{
  "head_dim": 32,
  "norm_eps": 1e-05,
  "learning_rate": 0.0099,
  "beta1": 0.93,
  "max_seq_len": 256
}
MLP neurons of a small language model. Each row is named by its layer, matrix (up: input weights) and neuron, and shows model dimensions 0-191. Each number is 500 + 40 x the weight over its row's rms, rounded and kept within 0 to 999. Numbers have three digits each.
After each neuron's rows, "fires in" lists the words (lower case) most often at its 100 highest values on Wikipedia text that the model never trained on.

L5.up334:519519520560500466514524441458495477518491428495488551450527532532598450533477445505494458468497571500531466526565459531489480459449544527567468512537413547497540495499517484452520544524490550478497428513563420547534549459471529490441491502527447453525458487456446493502553471556446482516519474495527459483484521520481444454444447520468541516512525505470433562541508559475483509539471485503445447483562497461425512568490457486584495480475476454533522475495517441568491494583527493547491505482584450518556559494453511414518483561495531533552507530518588413523448433543544461473
fires in: "have", "had", "has", "do", "edwards"

L3.up126:468552482353552495504521505560542493503509495461517530534509506519498519514522514370543478516543515526480453442529563527514564516531495517507572558550474496435591474485526444490561459516545526477486536475489583494584503470508502451446512557526554512557484478521583460420488503600504507509496496495485480441549524451464507541507526497403553512491480425492427487478465499488476432457492505496492461493470448552452476520496543490509476491465523565487464548525446530534466527498511477480415496488559474589537515527510445517451490538485516477556464516470471484527488548480435470422
fires in: "but", "while", "however", "when", "because", "killed"

L3.up202:468530443485453470569460474421507482487464492472463482516570452492494511529509568468515552572494547473490523565547493453459510518485438508497488501511453517508522538487492546495461490509480521515540467496567427414421548504538465565491512450445464489560522544537491459554529495456528510524401514455496456444489460499553456536500424490525468497501467533503484439558450473535512577514586498524599502535513506487513457491529503508632458498437532466514453482508502471525459494505427514601479514403467416521514561499569564495520558508515472482536455540496508499521446465473503542518
fires in: "have", "number", "total", "make", "share", "do"

L3.up276:572418444486478516501572492426471480512472443501518476413549469558432515488499490475494527485503496475492538523530521442546530562543496524541466435528592518588498567496426529494554502452513503532489534459458517412527524526499469499571519453541488468467500538450499560474547439592509464501495429536478478500541531525516566464528417468519505553473459471502494478524521513507471469581497515499556548517505447519529504461517483396528441518442530488417489516477484549491517471494531511459472458579467534522500514494517499493508610505483533443502584471493553467423486500413475507485
fires in: "first", "second", "not"

L7.up194:410504478525436481578578505504506536466537473451512477568538499409458524514484527472526494505467535527464511529507492523456487484509541470516492513529543453489514507430520543547499527519423508540529501515513487541542523515497486597485507531467506476479442565516449457482532469550533479465540529530455513533499443542421517437585535523513507567458535473540518543440560508434576529499452487438530542448451520490484480536421485470546463448530550453454542495512466452463521409513400564464430498470541552453424555571497517570525513484535459444498458483508534495520469449492486554539
fires in: "it", "him", "have", "never", "not"

L3.up52:545537468546543505472455530549499508549565487441548536602499489553512479532423493538470556458522497535424433478485485532475457441473526483461545470450501510536537507548498526458523494551488529488493516509522521416492552522545535520504545447548495516451629421490485547532470508457460495484477531570473516458480501519455497490477526489483506520438525463473467439500501547543448521542484488530528501447490456501543437469441526534567493511438501504518535478508424518478561492404561549512492540410579474484506529466518521459537526534534550437407556463489444526547445465474424477541
fires in: "when", "northern", "per", "perfect", "in", "as"

L4.up156:526472474501458531496527504453505417524533490466434481530505566561491530407491472512456569576437438512546554475513525510454475453599392480499459499545511477553575425553519456505518433527546510420534505503531538501559506483470459474499500506437488472476560508538499517547578448527528466458486539460510565511500532554496478515513487476469506450526513479548494511497515532505539493568468501498503461474502524496554575488514456529468476478526564466446509451493545500432468432457530584483478530463483413505508531500574482462557532534421470497524578469473493552520437438528557507444
fires in: "total", "number", "large", "approximately", "l", "n"

L7.up49:484495504509493564460506543442540499550517505502487498519589484494489484530518477559505526441496546508519477522483449486521515509446500511517568576519498555486545517559426466524463490550491482499518506506442514517598594456521449510512465471514548499516535514528446414517447539520480444524521531484434518496510536416475532519501564514428471600544542474424456524486507487484441478524469485487501474562495505502521488469432480470532515502433494454565527439474532376454568473511552449434478493509500532501550457526559502478410424560534464498522516525572471521447400544509492511442
fires in: "would", "they", "will", "could"

L14.up451:539482484536483520448464481549435603503551469423607426475520460484502441566516508473533525494500502557538488479450532562483450548550518485521474517513593468490449477555506454501477496445458500482520479521518510546522484423501486514501595479455539543501553493462549501518425535489512505526566532468448466428461479594485555424487459449572540511492501479478493423479516565504480497581442533522536475487535492486528505482566455489492480447478461498516478488504572514469543501494530558433555448459420529478526542505501449485504562548494480501530487422527540423556524528481460496464
fires in: "was", "he", "currently"

L3.up313:463471483474562513491513596491439511478546572507479500531569553470458500499496569532498468516470504533518444464499573582539494481515559480591486512466470444455446519508496455493519428549556482492541555447459492517596490520542500509388457451542536538486499485419516497501506447473455456511508530595474526538471493506477455484462492540570549489409441453509524573481559548507532446541427512561507491569462490482444423470529534482546476450535472530511468481501421470487476516534472566456518488534510514513481569512457488558519512491511491459445481480515522528483501443503494416465
fires in: "united", "california", "s", "massachusetts", "michigan", "joanna"

L11.up248:554434489493542472490457385492498589560540467482514502569525492511577464523486587512491464467448478579469533493467483530566476491492505442479492453533550478538474514490553471458459508534456486497500535554522548483528515658465482537449506569480536463532463607415517440453442484572554465520509510512441489495449499416520518451490532510543509507474524469471490467559489466510409478520515545443549497444520503496483517511531442465460505507483519479490457502464541509481489494552565483457459495409514538538536474499535541463519439498482459492495578554501521498483511479463497566490
fires in: "was", "her", "his", "him", "came"

L6.up374:593586521547508562500529520498477511536555454541502450448546491516545587478487623471565569489466474438473472504546523548472432596567553443492470430487518513493470498497467467511491520492434425459449442420568488419453503536529518480546542454512540532514533499539476482539502479475515484545510470495467506451447560522542474512504510568496443534474502438502485483505462489450495485532378497477540541563495458527466502428484491503522537506490472457464415500506421528549512485534523474510521487512579540493462463508532507493562548510487527501529477435468484541479465504457552473507
fires in: "s"

L5.up81:479526433527546429526522531445571477458493489479552508499552489478474489537521441474455572507497449484527533529501504482424521530546520481535475499511537547492557486471506412516544473497448509493491490474587525537531538532491620567470437546470426576517505421484488557456512487535504477506524457564477529395463520503486461527486505488561501470491465534517581414461522484501488533494471538444487507475516566502566473440506499500457510543480484578466528500513369381526478499437494496578471506459521535499492470534524509509507584481455534518495527478484459449472465556458523497518
fires in: "and", "or", "but"